config = dict(
    num_attention_heads=4,
    num_key_value_heads=4,
    intermediate_size=1216,
    norm_eps=1e-05,
    rope_fraction=0.5,
    bias='none',
    init_std_o=0.00527,
    init_std_up=0.0298,
    beta1=0.9,
    lr_head=0.00484,
    max_seq_len=512,
    doc_mask=True,
    max_steps=7866,
)
MLP neurons of a small language model. Each row is named by its layer, matrix (gate and up: input weights) and neuron, and shows model dimensions 170-265. Each number is 128 + 24 x the weight over its row's rms, rounded and kept within 0 to 255. Numbers have three digits each. A neuron's up and down rows have the sign that makes its largest values positive.
A block is one neuron, or neurons of one layer that tend to fire together. After each block is what it responds to, as a language model described it from the Wikipedia text at the highest values.

L7.gate219:104146110142184136133087109146160123095104121081115118150131156125097109142125157114132124153158084126117143124173143135125144154094112110117124145120080116125116126148115081115139047125128125172140111150141136129159119120184097123130117149130175145126167118100102132133106150119096114164
L7.up219:165155096126157100146120109163140137144140152077149089175141140104161104121106153126130120112136129122143133141122096107147178138164166100126135120107135154095078154147109135084153086119104150121168114112101124095159134172125114157109097151112134140192152109143173149135123115121132142118
L7.gate324:136133130135146148116113173135101111107099150160160169113076099101131096087144127169124093104151123131125124123121144111124128083126155133104104118150114143139157149109144109113146081145131124144142105137149164134127144117112079146138124097150075148153114121108090140118137110156102094128
L7.up324:134137129118142127109143106113120110183149144120152134175123127120141151160156150125130122093111120121135137120122095131095150100141130091107111126129104148124109138125101111105130141144160130175097133139130154117130148151170144152150142129137104112127120149086110103087114104167119114117
L7.gate499:133146137117101137078119138108141153133137087106132157077133095103114103140106146122119119139139142094108093119132105141140100135092132110115120101156067106135139123074120122128130085148182138180121116160123115120153150107146117115108113144155135139146129104086124158149140091141102103145
L7.up499:132097111096100123131099117151136140112151142110112124158192114100153085125122134099118124129122131103093127081119115092156131125139121102148127122134058149108163111173129133127165162140110138167126091121113168147139111155121109114108143120141155135104099128128105153121104153178125106155
L7.gate909:121151114123119088126099083111119163161104129140115113142127098091136080142102190109097152149162185068150124127150134127098098107100129133132166103162137161075119159173159135129129091103167156137141098176100148120122136097126087131101124112161118135136114126140096110146076166127114105171
L7.up909:144101185159141096133138129090113148118155077129136132081142166171159079151184113142140143177117145103176123171132122100104141153126144123121143115136117146139116106123099129138126126116136088163108104124151132094139117137107123119154164158141108163137136136119144155104139148166108106091
Description: Boilerplate template tokens. Predictable tokens inside formulaic Wikipedia text such as census age breakdowns, election and sports table cells, infobox field colons, and list headers, e.g. "65 years", "List of", "Turnout |".

L9.gate696:131151126100131114144160083094138157128119146152163170175147158102104148150171133106155147118135075126114143114134134130146119106111144145114129112136159138136153118108154138102095148131122126113178166148167142111135098133167070147079131121125131141138114109127164145141128125135149157131
L9.up696:154114121089110113149144120127117062133140131111157133131131143143122167128161119152136099076115124157134107160114179149147109199108075146134132123122068104123066130124126115148126150157109137167158102121106113158152144107110137118119115102139188095118101169177150108095113110117102124088
L9.gate1196:162122129073122108123125142085126117154118083130122153190104138156081114178124132150090096085123150140111093132117115130088172166138135121126109127142116109123117140116163117101149115133099113092156099150124124141176103121113127153129154116151118137145164154130119201147155105095061115139
L9.up1196:107132161160092162123106124126124169059106098112142103103115103115123157101091136074184156128094094122162162152119149156167107113116110141140129172139120149149114133105125117111080119081118129104123157152103115120160117137123146131112137177122101157131128163109118119132125134156135129121
Description: Table header cells. Column-name words in the header row of wiki markdown tables after the first few columns, e.g. Actor, Lyrics, Total, Candidate, plus the header-ending line break.

L7.gate124:145118140131116157136156106109136127114081132109195131107130098121154098152170110112158126124165113103141168082139109094124132106116139127143133110168172122148140109130129157068192098130123099157108100149173089120100109159128102099129101139125097178155109086120107117125124131118138114107
L7.up124:138120114136134104125099166107129093094146116118126187109139090127151157134097095107114128058123058131138157139170104112176098131122141128125118120148148077133149102141092156137134133097147099160134124101165125153135132190103109122124133119127127149108096131110132109106122116125107125140
L7.gate231:122162125109138149141080130153114109157122094128140162110116128129142115176099129143160107130156104134140157133124119120161070121102077159139148115139100114173101102163114137150135124116110112144122135110127142119147132176148103120141131081153095162126152141186092107114123113128130106147
L7.up231:103097145122116136188095094129143104143120125160119142150157154156079129092123145116103144089132114181162142133123098167109093123108150110115114109095131141105122121121103122093105152113134115148122062159105155129138106145118144149132144151160131129152137107097122123082180138155133080115
L7.gate240:186119099108156118073138093090121109128131097101113130147119102164131100129081088100082133133088102114112136117134111138136181127137180106114137119111194165108134136112152123102150150143081141152105118135095107140076153136108107088102093165132133112102105136089148126146142089124130105119
L7.up240:150138146087109091152133143108144074133146103128113126164136101156146122143131134118103097103090123097133133119086121154148163153153159122118101164105161167062137094105125130151148151127097118122113155127120078096116119175104130108131151152133112145108154159074133142130090126114105128090
L7.gate851:124098083166117158165116137132152132094085109155162110128124111110089122165128134105130139120126095139130108106101128110141072113112165111128145101094185121153095094129120078096130097105099150181139129136128126127152152104152096108095125104182107148169169069121104124155191113123104126128
L7.up851:152117107146075115145177154151131112118101142094173129155143122147149120174150147111119143112104081140113119077106168108156097120149164133101085134123155117109097108145105151132110127118118108165125147109121101126114128112087119147137146097140162098157129110124111121155170159152102111097
Description: Category nouns, section breaks. Fires mostly on "family" or "group" naming a category ("in the family Araliaceae", "language group", "Family names"), on "Total" in vote tables, and on line breaks after review quotes before new sections.

L7.gate282:136117141147105129157147113126139140190111120134123122145133127102105097124140147137151145115143095210119115123125125082150117129124122116154094157111138160173121142171124174155109139147090141106114148135132113158136141121116079152136145137120150096158152126110154112112171120131098122124
L7.up282:115133084126155131137139137117132089131119148141152141118131109110142091128168182186093144124125166121101178099174139101131108121160133121107091110136119128147109141127145106126145154146159132079138131135112126155110129125118101130102144161115143111110120145124152111171111119131124142114
L7.gate285:116124113192104154144135104105131123107102065116137109099152091127105124117100130166153114163116092167145144092111137122068113115109163190119102141135132139119128130156137112162141143167137122164139117137095147131130129102159140125149148171136125088172098087129114123095120090144134105103
L7.up285:121143158119145109086136107110124147115106180134142141119095181096121150128149101172108123118107117118118153128099105122139149112113121105110134114183130152175155090127164120112141173165107119096136094125079142098161090117096155164134117093142176138098090108117121130124140143138141105122
L7.gate670:169137114126137078157107149113159118168132132076133113131158136146132155143093098163142156152139116136069135156126117090114154123083147125133143114104128116137122108128170081132129117166112141170135130139116148120153130105121126140152109143160089138095096106155132107090093151127140107108
L7.up670:119102138106140141127181118161167150117145110169147143097122160131139167082148130122124106155091130151137107148130098103156155167156155133162155081117199124148145126145135126121124177102149137131099123137128084107143151147155075136110146124110132074127107107128145136130129122130124155127
L7.gate1090:110139163167128135140138144100125148140095131137120113149095123132151133127111147108135154140087122142111132097121107130136143140064160117122128118199140139124122086101136150115162180154102144131120105136130142107136111155104094125126115112146109160168079058107106175171116129127150142150
L7.up1090:137113106091091121136133126155111131109171110136109138149152124116183140087128123150118127150114117147160158084136128122147079103128126142115091107136107166136145126120151134129105113131126133102132085114144150102125103128118138120094144144140090108150119123172144127141130136136155108140
Description: Party column header. "Party" as the first column header of Wikipedia election-result tables, plus weaker collective nouns such as raiding party, group, federation, family.

L9.gate549:132127140154093140093109131102154078140150133108097151120121147154162116146123133200163099129119142126100154167143128123129126169143099149170127087145118100149119120128104106136117127131106161136120113137144145102133102105220153121136143100152116122099147105097079116159175101088146118125
L9.up549:094141127166149186127165152127118156101140147095104139102109122135114110128131112113109094164141144091124149103133143124134124100130152109110062167138119124092153139139153195146137165087150138143124087138095097108106122160137119121137128131139139128118135124100130149158158117183092169136
L9.gate1084:114096139160130115142135128093120086151141136092137178140101153097151112107136141174129093113115110146133155126123118137132130129140144140148148082194125102136177159162085145146137161158135107123085116168095132175140125135157138116129118166157160152131149184136118134151111114175110140104
L9.up1084:161143145153149135168103127081144163129120142094108149141108132118139089097136143183163112107164108120109126124138094154178126138151117149144101115126131111121134161161105137171074131134145164138109142139154120158132082128137164127147168084125140110106117137105155104130139106131079151158
Description: Phrase start after and/comma. Function word opening a new phrase right after "and" or a comma, such as in, a, to, or "(", e.g. "and in dire need", "and to exchange", ", a Thai bacteriologist".

L9.gate848:088145134129126132145108117135078108122122100122177097097107142139127170155137100125124150104121133134142132123082152121189098096118090122097104151170132128099105118117121124163100137142113192140101114170133194166105118108135154165110154108142108139174106137106166111122128127129092101149
L9.up848:083112133132107082180107158134142145109145141129145165144134102152140149122122105154107091076116154125155155186143108146123136098129164064097084127136162147121142159104119139118127126127108104124114122137138142135139163150099118086103135118162142128152146131133122131175125134111131134164
L9.gate942:145081123123132180141156174105142113140115116114134120167110131115179135172152184112127120085126143109160116120156094120116146167125113116125132148126094142121155165142110135122121111165111181119112088101130149107124111114107132156116136094164138134137081136111141171110079138093127134150
L9.up942:119147099081090156143140098111150117130130117132130148130113121119131114165135094152132086134113162123077109113117101120138084162127137109158148131128125132146141171145121091151170122085108102144123142128103153133103105109136124108157147103127090134113139155094153113109185111114132162163
Description: "Of" in fixed phrases. The word of finishing set phrases such as as of, because of, half of, most of, one or more of; occasionally mid-word pieces in names or tables.

L11.gate417:158100100109104095165141093137108120158117098159118131094117132139115113116085105178127134140062187138127160121167108100086089126119133163115145151189149189136127172155121118120120135117106110120159104167154146124121131132116077135138122125121150127150128122090102133153156132138121143132
L11.up417:137119123143127179125119148137169075105150133129112065101105138094152120125112141143144146179104104133153128113115081074105115096126126176151144146197139183098101132102114180146093148103143114115135140113150158122118108158127147129156131134102159125122133120139157128141137150153161131148
L11.gate470:065160153105119117143114134121107117115111147133130158158154081132124120098136106162127139126186117113133193143100104124088104104091098140114143097147136106138099132152188153142137104155103152171152157145130143126131129135184106141131118152142096159121145128125183113126113139123126106136
L11.up470:157150138122138093087160086089132100125130107070109154116133133118095134115115130133098185117124133124106136163095118089106117117114130146113137120158105144119119115131137156166151184144126131149080135144130128124087099130062130114099132125134139127138116160126129115109161150136099141101
L11.gate630:137180143124110122101143122136103103151124121129162168142123089190092176123142103142122097105118142159151128144121120162143127096105149128132148129133116114158116161140116117109117086145138126114125129174151175153162188129125098132144135101132116157102112055121138121121114095147110137154
L11.up630:129088098112090080106176143108149134139134143148153134168110163153130131171164099094088132120145153084139128124146118113131103109095088142153120140092130119135160125088067131124174098116126126169151118140091125158139129105138133153142078073161082103101123134121151133138133100167153133108
L11.gate651:136148150129118171112165095130166101114156101132119112089143074112118133142135118170104128111123088147178121144103104103141105144138128110118149116136163128139102140170092163111152102089135116147137132145081139137132125103153110095139083092149142153157108121122139085134108146116124125157
L11.up651:150090133049138144156109138130105147173116082140113104126111124097114131082142119177128115119125103099142121110131164159132103155083064132095120123084153117137178159143112110105147177097135157139111133111125132123127138128115126175102105135089115080177111114134147148132142156148132085136
L11.gate743:125146169145125102134124109128093073120101157161103144164155113103111098180146148146116151128128128120139124129138137139124106162166129153122131134165132145125119116139120133104133131175126127133143142123154134176100150172129114147104134123117138167163128150129145124114136105149119138119
L11.up743:124171132148123133112145135152127106128128143118134133149136079124121096152092161148123122108138073133109113132164138113154114126137096152125174114209114152113153151184161146101118150136148135184148135129102164147153138156149132174112155123151082138122138105139129117115118115133120130149
L11.gate891:174135110111098145070138107107129094145121130105172125116100107158150119138126133112114132124097135144126160133144139144101122112131179104150088122099145106106138185099132144160131132179157132089136088165111171150142130096159137081133134126172156117112132145148153136117133116131089108164
L11.up891:108095155147131105145132120093146141129158055139110142145088134158096137130123192140068140098135137093114155105112134136106115146194120113159150134114138090106118118091125104089149106127106122088111133147152127145145117134118144116135127113107153153134091148159159126160123145169121100111
L11.gate1022:115135142114080134161147155142197096115098113124152133128138111135113165125105131135100137085146135116103158130144102149180102149094125134155133116175125095141169161128120112092132133137118122148135124143119106109128150116125112171124106096143097116135108133099133126079105117156098125136
L11.up1022:120103128079112149146103125132164124156098122102106110166131142124115120120112114148134169157107127112177140131165099113169100120107091121134155120145155118134132157102152122091133110111114139128093123104124118124140107154147145151109147111126110128163099118150110139095126127114107153132
L11.gate1163:132125129135176163122135139131146069128125098140120127160143135102135103137065114160115096106100124146144122123102120121128142138110116117092134156150128150159111155156135166160162086117131136122134101075120138139112123158128132096113099109134117086141120100170148104147160165114103124156
L11.up1163:134100120090118105098126121128142101155111142096124119133128172127146126133170137167100115093116152164124150135170146141141130154150136164135114104137116141107077137138180144114165141152133173112150151127070154113162132140069118115117086064149128127127122141110155121126135114151064120166
Description: Table header cells. Column-header words and pipes in the first row of wiki tables after a section heading, such as No., Party, Title, Year, Season.

L7.gate521:124147115118082114119140161158151134135153122107136132088079114093138158128119132121128144115122131140149123146091130112164122105165115148126154150140125152144128116120100128142089122120123117099110120127109099138120144124145119134124134097131099110157144116183141086127142132108123093098
L7.up521:113105140134111121098124155180129127091147126139135143091064100100147168117148152172106110143141176141181129119166141130148103117143117177112155127137135125153123118083112159130101167154101125160148135128132114108136139096167109136158101128101111128152143166132068146120093087104147140159
L7.gate522:133129148176142151152153092110133130135143119133125175115090126120087111146108114158089136094089109111086139130137134113097105129140168128105153157121079126160085143120125131098144138133103159145082151122117125127175128125140136081155122128156140137112107147159126112146131131115120077102
L7.up522:160153134156144122157131067117112138170118106157136146146083149144094110104135150123115155113113133174108136099162110102118139096123145132102118131144167101107144113131140112106137114145112132157147114112125102147134148126152142163116140139127078102155106143119144111100134120094092137134
L7.gate833:149117143120063126129160143164089099125154107140115129131076087105146144125143123178151075150080153129160128140130102151176115115135125117128128123116094169149129135115092108135146113132123110112117127115094179091088117118142150169131131112147090125098148139139119149116094111135086123102
L7.up833:110131078125104154123132126132134141146093124132141142069125130089111084100118098124138137145100113102148156125071170134178174097144149154125130158113112141156096125116167109177161122124146123067144130126126139121138139147138102158139113102137095133168135075124139135146151170106134145148
L7.gate940:160107139158098114090141125196090101144171120160127122134175140109126086172134111156155140132149166141140116168177164136131129100130131147155192090112118145116139095121106127102118125148132132133138129140092160126152159129167125137136116141121107140100155141171131148087111121141132128183
L7.up940:142159132141113116121142144123101149082141133126129118146086075093177133101116142112139129139144099086122095120137148129148141110080123189177079158102092143108142113121156123096143125143094175152154126128131163162073124106099105163127053117102113099120138069092148136145156147147176107140
Description: Tenure and period nouns. Nouns for a span of time or stage in someone's career, usually after his/first/two, such as term, years, season, retirement, role.

L11.gate173:160166145128113113091105098137125126132122134113168107135117107142141099164149130124166099130079164155135170129097183118105114135130120128131151107099147200128183129069115138131165113138136097126141134132125154154120118122107132122104149132128133170179164117143101117146114131112158111123
L11.up173:121073145113143115134101126129152114146127120083153028113136103142114069118119152114144159096102146111101114169154098128099089140149133155124171117120119162153104102094118120124127066130131136109105155112166108128172118133122113116143136150127104120124096149145092133094095125155102100100
L11.gate398:165139145127105147101086161121143127138164132134123143098137099131118096132134132156139115157090134159116135188167142139119140130111131141139137142165178117136199151169110111173122139149115142144078074119127167163141124073161103123117123113138114146127101139140137142111117144137105103139
L11.up398:103128168124115186167149114134142116137162127083132115105126121127117111071115105102178184114105129102131080116126106148107159116157105123112115105125127128114142183136134115103131129128118134115097091138133119142107110103134143135089111149140138082152084146116110115147097141144076127081
L11.gate623:095116108157111143106153161139147122114103103113138108119132121133104156171159107141099125140118112091128157143112118122127134127123124110166137093156130115114103138113102083138114154131171181129096156131123133123130159137139104142127130131145102167114110122150115107087087081123155148141
L11.up623:163088134132103126113136100110139134127141089123081132146159086101163147091102142069151144093085122143121093121147132137097081162145094160106131172123120149099164169137127130110125136100137136150138104113117138131150106106131177123128098141127163118143125098119131098125125164120178109105
L11.gate639:124118136103114140082072160148122093146096068086124129120124151078110092164145147155135101128110150116091174137139159145131177156145131156123149109132097109149126107147100117141128147152092135124109100163096165191168159095187140121112124106134117117097127145152138175138107079151148122097
L11.up639:147130117121103156151109180087123153184102144133114101138085126143137125140137104155144121120142136145148163145161178169141147134126114148140143122118139084176100137135153139085108157131072100133122127170156108155139128102177128142147130107128126106130127114156173201160149128136087151120
L11.gate656:154144125134084111105081166132106145127168139152096186120102099114111105143119131141176129116128147120139145158201133099137110113142088140144116140126118096154132169150142086155152126135108126108106105174150125152107122159101137148128108088131101133150099138125107137095109118130130114147
L11.up656:113133153138127139149115103151131146097096134117141133088120121126111214113128179121082164129124126086133119096150145097127158171091125127123111167145164176138166082066166156086087149117127127138163090124127142126129112119144135106122113152114116110146157159146162107102147157145171178103
L11.gate770:155139137137110141152101123135158117181122139121145168136161117108112125176111098095112156105125081096085164141129143098125151124101136136103116132150167101148168085160122101127142133134150139060100126125114167145159153140125159114123123105153191132118126182142134090094136169127140152075
L11.up770:119153159151100132128144159123123098098153140110133162115136155117128167140126144140100168128152137073096128177154110164135109132131109141153108130153129127125138120147091136105109189112120142159111134165141142123127109180201127140136137084129132167075134143142115119110088117161122171124
L11.gate1129:130110068156112102114169132201130112160106173111132143126151092114111125165122139050108099124108102111167135161141131091127114140115129107140134142151126178160149136103111110178127143152140106102135098164119138142133140215177129166143172136118117149158111129141122152143120136139104138103
L11.up1129:122112083140107110133111142144171121168108116087149137129144150118124128184078134118140107074150107138121112165139125089088125144120123121139145136116083111163113097122100097164120120109129123112114128146137144149135139169143142152146168105093065142124096138147110084131118152169130172080
L11.gate1203:139111111133119117107177117099123137086082163105158152136143095095160122108142154149126123099129127125145101108129112062161144141119091074145136161164121132122139127127108114161126117148157142139109111157119122106093153139125149118126127150127110169118105130138142125107150138162124130084
L11.up1203:145110110137127084155148141115141159159116118145139154120173134145132125116135113115164106068116120137132118115127143149078107135151106110134155103098094116133114103135110134137129157127149125116152125132109097092107153114083140135142144137154086102123065142100137158162115123087170136133
Description: Preposition or prefix "in". The word-initial token " in", both the preposition (in this case, in 1918) and the prefix piece (in-direct, in-ducing), plus a few other prepositions.

L9.gate612:139141156150092152126132096148148105146158124118135151144137086125148105143117118134160146113147185121117123151100142118104119141140125129096148168112127176106200180156136126088138135126123105098163084172102162101162113121134079113145159121159122170171150137154122108139148155140144163139
L9.up612:118133125136096142127085147122161108140149124118146125112167108150117105143098159143139136126156125138140114066123100109088153139081109141143145120119102139155135128125116148162144148110131122148165151149162062143122160143129112132145119150129112129162120133113125122115159107148124117113
L9.gate956:119155094150154109123079149157122101136128132133108144107106121134097167093094115143152110088145109129109112138183132138154116114100106157118108155149157090162171121167149099118096079147079150155110106134127126126137163090128123170144090122143118118140153132134098144128125102109140126168
L9.up956:177117114138137187145073142120143081127167101129073184139135139140143127089151105137103129130148202128141104114119131148121130153117151118143090105086121152147128141165131122173155107105114148160128139101110087135146134091078133154109099169096133082104121139136124097160130107151115145147
Description: Comma after introductory dates. The token that closes a sentence-opening time phrase, usually the comma in "In 1997," or "On February 23 at 8 AM," and sometimes the number or unit itself (ft, cm, census).

L11.gate128:165133149165132159080132087116157119140093146139109127105116088107140158138104128125142084118129088146102123134133144099136114135126169126128136082137086107122113171174100132084117109130130148164157121124114136107142168143131103142139051115140148126129116182179153122124142138130138091156
L11.up128:118108098138140110121138051173144133128097170115154153110121149121146099134091066137055081091097120120138087142131098097124148126137127107100160135116149179124190169093117125113137111116126142141138170140146174160113104188095137145126117115152165110138121106130113094061162138129130106103
L11.gate157:138116126104116134127125122139073117148111177153114097092089115102085102115108141119126137123134143119094108123150148112158162134120114174117160106136163161159162099153115142093108124188140111124162122135073154143127151086151123124137141157150098162108162092117139094095135080141133143152
L11.up157:103151176114100111114081156137086118096112104120125093105119157124129082128120130082134158122159120151123141135160134129172116114139086142140164136100160136127102120126127152111134142188148117123149122082089083118118123120107147132143108140069139139137109114134096114124144104138122117140
L11.gate354:158142146111127147154099124107152143096133130130157127100136134134127100110103132113121152146149099154137125167109103112069110163086125118092165150150140116135121162132136123164125082121119143161136110109102118138108136119150103120132148147174140129147154153175158159115125150120104101135
L11.up354:169136176121155091101109098113102107137107144176126126124137092154152130090120132112147109086135183125094120083162114121100095159170105155139144143124122130133161127155125132074190093113149111162144133119086142159111132144138155155109125121120167127121130093126145157132153171130091153152
L11.gate431:101121125164120133128095136176139109117122114113164142118140147151106080152123126135101114111139142127092146140115135167134113118165113165112126115120123157117124131147108113133139115100149148116118130150087160130135133125167107138079116123144150123166106155145135077124130123141145131114
L11.up431:103140154120093164130145102156142102148128143095141121135150101167142138118098111156146128104148124078075143095180108127138153168130129113143105153173102116149110132103117119112123134101144135152150170129138135111133155099158122140150112139126161116126132142136112107119154135141149117144
L11.gate581:123129152160138141172127139137105112109131178068117138189153133159110113151113141083147095142131165141128130154138088139097119168124115159147149143132111146126161128135140090144135109113079102138126148129107097122117121108143116089165133114161132103159149131139090102100116171126129116132
L11.up581:129142141138146152124132166126116087169119116104131149133148138166186113115107066124117139143121125132159143108112123121113157124081130128139085146098149141124132117141174096080106153124072092146081136140125107135145145112131095111154171137115126114171137143134155114127138093157138104093
L11.gate760:137119146108086162144169104125144125093136075117137136152148082148128113129132147150116121119110172130102117132097117127140123143121111131112147130141157160119148158122117133127147116185181080114128150112143160163140165123137124124173144090171131120167117168156111113083109124120118115155
L11.up760:102141153137094137102145114121127115141147084139156109133083109112142111098126136101085105076136109129093145144127122129122112096144113193131147143114147175110135081140098126155103141136140124132134130149127125176128150168113118146152138118120127130139128134199146152139120140102115138168
L11.gate868:124128115128169175148171122164142090140113133128136137123135120114104098158150104144124131099142135161130152078121091121153126184148132103156166105163153131146143102139088089094175085118122166113107165139142130145130119139152173103123175136136134141115120162172110121147111151101198164127
L11.up868:123164150101084093164144102120114126151132175181139161121151124141140131158114125131117160137154183112153118125157162123119116170148122138110139145081139122109102107116098159123089154097129113130159149081135132147172130149134140149127139082084154077126120117141145098122129160100105097169
L11.gate1040:156138118144101077138074105102134097149123084145114118142091135144141122126073116099152092112145128110090096176074095159123107124137104172198159132109106118136134174128178160141084111112130153128137154144098135103081119113175151179179120114122108119134103087112120127129143103117126115129
L11.up1040:120141167127164092109107165155060189101150167187148102090183080127159163106129103139059139162111164133163148126154169149178147092109179085073103124151159101130096134139102130124145176130104112133123100130120124127107132174104132122114108136115148138109130121119134142115085132130141122097
Description: Sentence-opening time phrases. Last word of an introductory time or circumstance phrase at a sentence start, often "years" or a year, as in "Three years later", "In 1969,", "As a result".

L11.gate337:126160118175090153111141127140125124117120127154149164081076086117112137152159098145145102129145141141097148118110103126127133113085116157119132163164153097128118144154110126112104097112139159102136110162086170108085119119122127124143141138128146119133100152172152136129121158148107112164
L11.up337:113106161096132130121128177099099111114161151095096122099154138073103094101120150149131134087113125117131159099145137116117115121133137076138133113164119133129164131152131116089106110145145123144101121152136135131175140162150104117136144149148108178122154122150135134112149104152138130120
L11.gate577:189093141102119134077120116085118117159132161144064121110097113091069102111139134112120122136102120154112152143124155090122101146108116166106142127171101117115153177151105102137106130103127166099110178163062124115122139092130121102119129120162142121148093130135143168163130092133145141121
L11.up577:119165170132091149133124132104107126084099110115079158086174129080149125117136129099113129119139156110135128112119140131161126091081103162149104232119137187131113125150095155110170119106113128131128096153119179152106104145116088119157136133133134125156107149146142147172118087151063132139
L11.gate644:155183131114110148119143121121101093109178102139149113137099121111147112109121122155091128111125120103133138143130133131133094163141107123119112147111116131105165177126155142129129094103133113119152140119114139087103169112107117122115110141118166131126074127122133089124117153111098119133
L11.up644:158174139145153120105169112136128135123111137157114124127147095121109179120130085123133140127125137125142139151086085117129095117121152102160143156184129185100086114137161111116149123148177112144126098128121119134124148152109125112114131156092113176157169149132129136117143126152147101104
L11.gate730:130126077138129137122110093127105158144185113094093134117155127125154168096106156110117139141105154136136102143160108089129092135070096137140123119130180135124134149151087110084119137081124141122148097113154106089126142132094136088104130120123105135152124173150123089154095147131095166163
L11.up730:144125171139141127095167127101091112179089128123097126132152134126102116101144176090112114092103178109142156122123138162116061108163124167109189120129145110150109141108101108129137141106138169121137140121098111153158140104139109136134103130110127153132107166144172143137128099105114139103
L11.gate772:185148138155151143172107119096127131132182120116122124108152132153122133127140159121109135150127147104144160144119162107135108122118118113156148101120122107173132103138111107107124128136073156137158112125123183147149131127125121147103089144126144135144088149170141119138117080105144124146
L11.up772:127119099093149115124129143124113151131067140159135119084167167169158106135154133145123124124141201152185099181145130135103129118122061128136169164091102134097156163120170120126150167071099114124147068124113154115132127160115085102140106154171181123118139124131135175130093107165125130139
L11.gate781:119145155175117099094121111142116090168149107108137160154172087147107097157125151096131120144119130119118157119071061093127114179114085157139142121155117076132097145147075109109133185147112119137139144169160164137116106145141094095134130090149123124134107147140124108117116118151143112158
L11.up781:116156133105129099129114124131130139150105119155166126111156114103117129135174158127096118138144112145144156173129126093140140101127108122111176102120183133102133110154116112121135121122153113128104125094099143118102122187128073091113112094151117159133110074172180126141151123098075188111
L11.gate1121:154164113146119109076136134142141106165117103158102181157136103078138145126157102117111114089094169147116168104096139126120135125093074129126148137151137094139167133141130132067137149165130124124133135140150144141107134147142136169161116122137137123124108135124159101099120133091108100119
L11.up1121:186115146106089133143115106080166133140150133123125107101124074107088099137148162129168109144153110132172135089145129126129123093132135093110115148124103121139135106166182123152126115145170137095104122143119104152127153067116114141161157131086168144155112131111095092133115144141103133120
L11.gate1141:133147117127150123153137083119103100156098136125163120179169137126122133128123116149063119149112120129080162096120155118148127106137163089122141123136136154117112109157112138145167141119086179107162118173145142130112126168116131171110118125119120125071132117130107136116135107158157163120
L11.up1141:089134168135138110097139124141141136110183115133083111144116137114137122116135125154115156157149122139161136130095133116124154084076135110112167174155129153126117147170159091108136136127140146106134114116138095133134127127115144119081156102131140133177150118136088089173142142119149109124
Description: Partitive "of" after quantifiers. Mostly the word "of" right after a quantity word (one, some, several, two, 323), as in "one of", "some of the"; also weakly "among" and table header separators.